config.toml
positions = "learned"
qk_norm = false
bias = "all"
init_std_qkv = 0.0202
init_std_o = 0.00396
lr_mult_up = 1.21
lr_head = 0.00539
schedule = "wsd"
dataset = "wikipedia_en"
MLP neurons of a small language model. Each row is named by its layer, matrix (down: output weights) and neuron, and shows model dimensions 384-575. Each number is 500 + 50 x the weight over its row's rms, rounded and kept within 0 to 999. Numbers have three digits each.
A block is one neuron, or neurons of one layer that tend to fire together. After each block is what it responds to, as a language model described it from the Wikipedia text at the highest values.

L2.down787:501563501513505533514529570447515532423446539496548494522447469471554463579457446459538483508476395501432543567472409524482588490473524550487499471457408438559536475510578514558426523458467527535623496466433475411509544467505549443427464517482560503498453503496450450492537521534453450469589472437621548395520475503502487502489457484436540451440434426583503419483517509511517484451577507540512533522480558528396488509567476513587497420487442386480521569457505571552514481432352548443488569541463536482495572497366568570422408534480553568563608453522546548523539550492468504444
L2.down925:456486451538475410549513559505540433464514502476530538487366448450512528465518551553451499469402539532572473579394455611615456545451576493494531535527445459525472551482520604516478461501378508558472515577515524457472507432514508538500476558454575457448504552481525430504420463573490420482609501520444483417456512483505410503446506471518424440519513487583481565569500471435487524536587445509512541556547522452391475498503459535526499494533627534535431452521527537524603426467480578451506386455558470469457516442492504527463445453437496559455472582526589495493510416443511495474
L2.down1198:468425472612369587527538513404483608481513527505564517508509536523448538533528562474523536512487460428477501496511503492535559509523430505451503467489422564477499527571457542524426530482406493627552592418568525488427585534450429454560505507362457480446381566504552509540490466517568470484543512521463492522500620507433462518465486431505496496486518542549449595498528506514512546460512543515546581486582462466473453473471484472611420515504558565493473528499446479566528538501569573512514407511411420404406482458510524470491469539518501497523497517496549378453558475490458474427
L2.down1565:465488483479547525493441542470566612545514512501559458531537511494555419375458489548477489547481425444392484570514412598451477487479472467459570492488474501466436398515549562451434480506548503476497501467497523363593511441425555524518594443500453533495478545547593427607433578541545491456504411490548459535460463561518422485486465475496491495477473519500542538488567457540493444525456420499495516533508475397489494583528505515460416493511517497489418563460490594573538432554337526456514501515445475455458493393471503492500515464592510507524488505506395482561576501554527524480
Responds to: Word-joining hyphens. Hyphens and en dashes joining two parts of a compound, as in 12-pounder, semi-finals, Banjo-Kazooie; also the line break right after a "= Title =" article heading.

L2.down231:537464514439523485556584582448491536503530535505494529446502568496529613565390495493498480429423484502515506534464442450554570518545518469446493410533485427482504532537442394617488535550416610564461461527513576643485545497381461504568480505499464490478623543520566526486453555441514576561503473506590508468496474453549484506457434513389556530545566617466447528504556565446465468440369463541547565523553499509576505549601568460529479586489549466467542407576491551452571560484506462468434372488479542388496456478532538467528474542488419594521612529487563521448547511477498459572
L2.down557:476400532513475522511443469531459394450400500544576565417591504480514583521512457553468462501485563431428479554508497504471474513557476489524520459532574542499499562521558494506530429474478441544506440464469433584418496485580489565547526534443588469525504615464509592483524552485506411508523484487502423573581479544511487476480450399489428488565469499575500455541579486468482476520507473480500400495330399513466480408492547500459428530515478554514545509556549490527486518534585575482519547478480510599542551530470480530431564443515416485507564514509496488536573434495449442407
L2.down961:467457486477464496522539460551497601371433558489619503544494555584490584502531586359405559603470551508454476529525445439501489529525498503505529571394459495487490515549542670528511453535497540564463458447523482537417478427439542473480463509475529599537496568517536479503422576464526496438455515433634504518509474466494587678522540511433516601414540541408467468499524478495467395406430424521488578490532494571520527520492485497639494432514377514606506464546561482495418422554530523499598516507563606493572453475422493526582416462487510494445559495497483526551473566490548516512
L2.down1616:430422408548513495459415483574510403483438502530540497536586524490544485481584476459389433491367514520567435525520472493516476459519480573407577626548441531500526480454460532421515538499476517497489440510447515471404548471524559530468531434594514469530524375535504566504507635444423485442518503575560513478470466525430451565497507493428609544527446466431501548636415583491540548544552543448476568492515478493473404508565478474468450457542472471529544493480505549472439578411516512498524454459515558526526490500501575449615405581502534414527639451516485506552510483526535462469
Responds to: Mid-word subword fragments. Word-internal subword pieces, often a second syllable, in rare or long words and names, such as ar-rog-ance, lit-ig-ated, ha-plo-groups.

L2.down160:457495587600462487455547439573572587521491480580503505518487522546382503521499547465557427516559485424545475526503450430569445505521414572606591439619486515588598466507578454481520503495522480502477506552486551427502454557393533491476545483513437456551491495579527478457528468525446537494522512501565582501527584506501609485602496550534496466485563518469487516488455535466557542508443452428486532456504545604426417567500513428467510513464534525497518608560531490445490527577441525473425442467600500425519545561603599518450530499519445533522481442461496354541446522465511451429
L2.down808:465498468496486445427554502486575537445471560566526500457389489561502516479420540517448460520503514473433455556539468543467454525513502525465458484502512486497516520436489509533433562419394581548546497519572494392591501540491466515454434456504444483483438548478470508514496560504606468541610469444502521433404596489404548524587459456500570513533446530548458514589422535560581462479447556481498399407421492573443461478426521546487576502500450465441508500501544466566477506434422523456613419441485534487434497549461516613502457488502491504410506419399450428522464472501507506505
L2.down971:558454435527441516474569509546588483463525528524492530493494541510541561504520416455430537555448427507459483485425476580600486488463483526566536479525555534560444541522491484434505478506507501560536536597493414440552455532454474462499452515489565483485572520533480459427600567592509446546569480448477501474428474549538487464523459455467521498431560463508519459399534505509513392600526567486555528491438501560476464451438538586544480488570444497481521489493439520553500481464550425578585569441502500486568501532460549489530554479434462462480494438558487481523447559485504560433
L2.down1194:494558473550489498418440488654552400415476597401407554376485488560503444478535439541557473556528463492468534535495505461519485500471537518365399532467468432522544514548479535519411537547446531542624542513516494485479452544466462368460548512408462534524421509496511468508514560524547469536486458531442559487482563545478493554536495480470529490489461418530503506593520477431485553504488496560550490367499502506535562619470453501594520393446432525517503521444431485549516525526549516532585597499476554473382538548451532518491460555420602461396459480452493514595554513481505546502
Responds to: Letter k in names. Word-piece tokens containing k/K inside proper names, mostly Slavic or foreign surnames and first names in tables and lists, e.g. Novak, Medyk, Aleksey.

L6.down335:573499381492548459536478527429619421501481415521533496462371517520502455393478467472489510506548570518484497516506453588545482480552501586558521533516537470528466485577496424459565486547555539466458511478490520450497522517481542576526620434496438505525456462447448549557469464577578434503528503518504368527482542614379529502423532503479626515504453551505483467572566556410501396561533508442477442513490593546475550548535402435464524522433457472501522575576516483567569556500506432573601529579483506588429508521449452594498417458549498484464475562475530479548555486514335510484
L6.down405:443574455565421523488536516436528464586548582395562481505510503522540489471496419572544510543438568459476483583489429519432491433631435487526571458480458471569515433521540545496537508532480506563512464551486456438562592522418511479498558494581518437468443537538510588440476499460401502429443467495456551616498476528509500524525521538512489530607457507449420492409528593512489527504513559400460605450504503489318516402605487434458561559521564551408518522496530565497531478495588499591578460483579579502416568523466521532568526531451514496534486521535507598474607529569502577460
L6.down608:493510492463475550495492544502446455538535417382506484492541423489477492597533537445504573471443531444515473519505604455439532541455516605538542479514504508452557599507516576580491581488598492514541593519464560522462473380504501513498451533516523562509497509548503434426457521545518546472507525535547466437482487547596508504581494482484543414465534458448541532542531584523483514509491451451527601514562454566542537483514568401518463500543488495534573527420521481464550541512579480436501509560562505481530467504549471506457516485471577536501526563561503605464589559596505457546
L6.down1460:517530408464440507433542474519562429517539511520356422454493548446554590514460535562553517467397507469509487481584553551506489518470544463560553470461488501512510499421433499489486435483473470536502566603507551559651343517403451536454534461515507460456504569500454467488510523502547405402394498472489465588418511572620573512490541494510501514497541559496489460586573579433445486465531569564482517500436468565619481521441583529541512408427530429576529518520473493527429456434514602518457572557503472556575523533555517462516440464444448449624550515458474442465424503463497429502
Responds to: Mid-word subword fragments. Short subword pieces inside long or rare words and names, following a prefix, such as ex-ten-dible, incon-ven-ient, Intim-id-ators.

L9.down836:452557411429493477514517540500496481507470498370522603515505528590539514513524472453518505492521566548497463514495452468522485525536572509590542457597495574524482511499499515442447581493523456495593467510530434474528449511426485509500482479480483439498421479467628565476476539551566424451527528489411544488524552485367428496452543564515399445518499460523493517452578539435517464429493553514564566430595418567416398519508554490507478475503516579536485428553511487517536480516463470524491459491556462558528543575521504565620471564512498460596543486511409472452538476488550594493
Responds to: Mid-word continuation pieces. Second fragments of split words, often right after prefixes like in-, un-, de-, e.g. Inf-lam, incon-ven-ient, in-spite, father-in-law hyphens.

L6.down192:568411460625563553519519470569543536507430523437471571580527559558540463485466418466495345528487494474515516457539518536534532447567532521584493471478453491498515465618482593518512466480543433535513465511542431591568455462517425534499469519454437594458469495547482461498470465530585542443519478504501576545495426557509496496582488477616565447587403516451509472636662492559514525520473437482474509539500535515502520427446528616547501540460533527472566543387524503456497507492524417446472423431508512456397539426536466477593486498486446509561550549529404554498621504462473506445
L6.down638:458593466566466561532530573520571483453528495498441422486484517463511493537512503426464502511546489532486525522519501497446494512500511409442587483544452476380483524526515477511506450538553551556481549438525486648545501531558533469561587400561464487505455516487464555514502535412451475451435499611587498421453569432524464565540560479474444506503484507431532414509455585548516480396504524501513460446450501494596518457367489554525600494550448422514486408542510570524443481460525490540446576421435535545529511568500632430505416450550511549418461457634578543540569365488480381534
L6.down1332:486599471552523574474408374543514385547537530429550485470503476501453581539496540506528525446564508422400535507489599405552516409483474537523419474390452475473421524538487435406561490473533515550528562447513530539366466416500609453546534547530551477479554559551440581477515482466482393604533455511547559440515526566575490480597513498460486569512479542519511581458511502540389558501542399486557556405450408499526521523457535489583404592561500487481453625497443538435505485541375467547547478472534511483397531476587527533557433405465485431583477519463587470548524496379517477510
L6.down1640:521584435571514437537490421511557597513540450428463548537583507505482526407517491426504501425528477494493453456441533453583478484581514488497514462577457605413509471599540458473528459558488491524551500419555495528490599459417622442458484523477419451456460494557556536490492420488453580540527449462513501519456440384444530521572532462428486564495548545547524580539474465499513414525468564602425506478508606496511557556444524522409589542484443469500491486489488444454513481523524512469549475447533523451502506463480464507555584476496456476529488519442501535507479395436432556554
Responds to: Mid-word and mid-number fragments. Non-initial pieces inside words, abbreviations and numbers, such as the digits after a decimal point in table values (1.69, 0.25), letters in D.C. or C.D., or splits like sy-mb-iont.

L9.down704:469475435568547431466346580417540553510535567383482537453514474524475519489534571544520516516487434505478519480556523467550437482429490529499465577565563559532478451472550440456514451458505531454479545560552529496579456446433616565409397405465522447491456512469526548435526459491408516542602512481581522550552464516618482509539493528564469519543597554548561521504432478514433545470490544558488500481446527541535512532488447645505618488514588645406445501473526488517509576493470518530562437493426529491471428471518440513526527470531440434491463520421596503464491484483494546427
Responds to: Consequence clause continuation. Function words just after causal or temporal connectives like causing, leading to, led to, after, despite, e.g. causing him to, Despite these.

L6.down963:417415492565435490510459554439444548445551436435562475508482404511506443552480569499485504439456365473512547486495497461547487519418544540518527526520555414531471432473549505557426457394530464472394505497489493510540470441507556463487467526554466581561480458565505573569565457501526515483433529630548528521607498549464513569425517525678525493483552479422446411583562556492572493490477425531366517499452474437532514564473579524502504578447532521606414477418433577492394497489441422545496459515523448515486445441491501457531530491479469463511483471499470522486469524496499565479
L6.down1026:588471530502622534494424457447499499505479481455361504480542549573577417507473524497493507606574510528498520464474443485461501443592526520522427500540484459531550480481472546541509546485519539537410476465496501516580465497498483414522504530489407548518472435492536441419416416507454538472467471548473486492511480482417507554419573539490505426391590602449426461535554496620485443505388475443476469570542475462594502510459453492538471445480523487517425514453571524499596556550526562418518496500453493487483485468458482531596580452492428464476503470502532557397478545542512452479
L6.down1176:548436540539546563471465571543460588405429519472402539437559499477386531472540498386520522554459485392483477519473436428513444524578520503506448530555550489467489521490543427481512489507568529435628451545580506590493494558542578442500559536548533529431514532473435465512529503515533513522471531573535544532433494398547507451553488518443488601445455510472641479548467522445509452541521481439512473532455652503483621507490501475508487542463407415541485606444500480601563502499440497446513557478534488509568539514533503537531472435459536567587522474522479494489475514585487532500
L6.down1413:387555475444433639449453475448446528491583459457506474587579509527438485532533565488435525411495560462475502514521501463472589477543494309442567520543506511481583547463413498535558469467648467504474538588486570487458388431474504456470544535477521526421494467529501581495558544509491551434544488481451531553479455492556438503592483592437521455395475509490406412558443495584465447471557442481623495520484481569434523485473556475463498471465542462500479522479477415501554544482450437630551533542476561520521477527513529622461542560532529475471535473575522533482560486513509449507
Responds to: Mid-compound connector tokens. Hyphens, and, &, suffix pieces or the inside set phrases and names, e.g. working-class, Track and Field, Oil & Gas, due to the.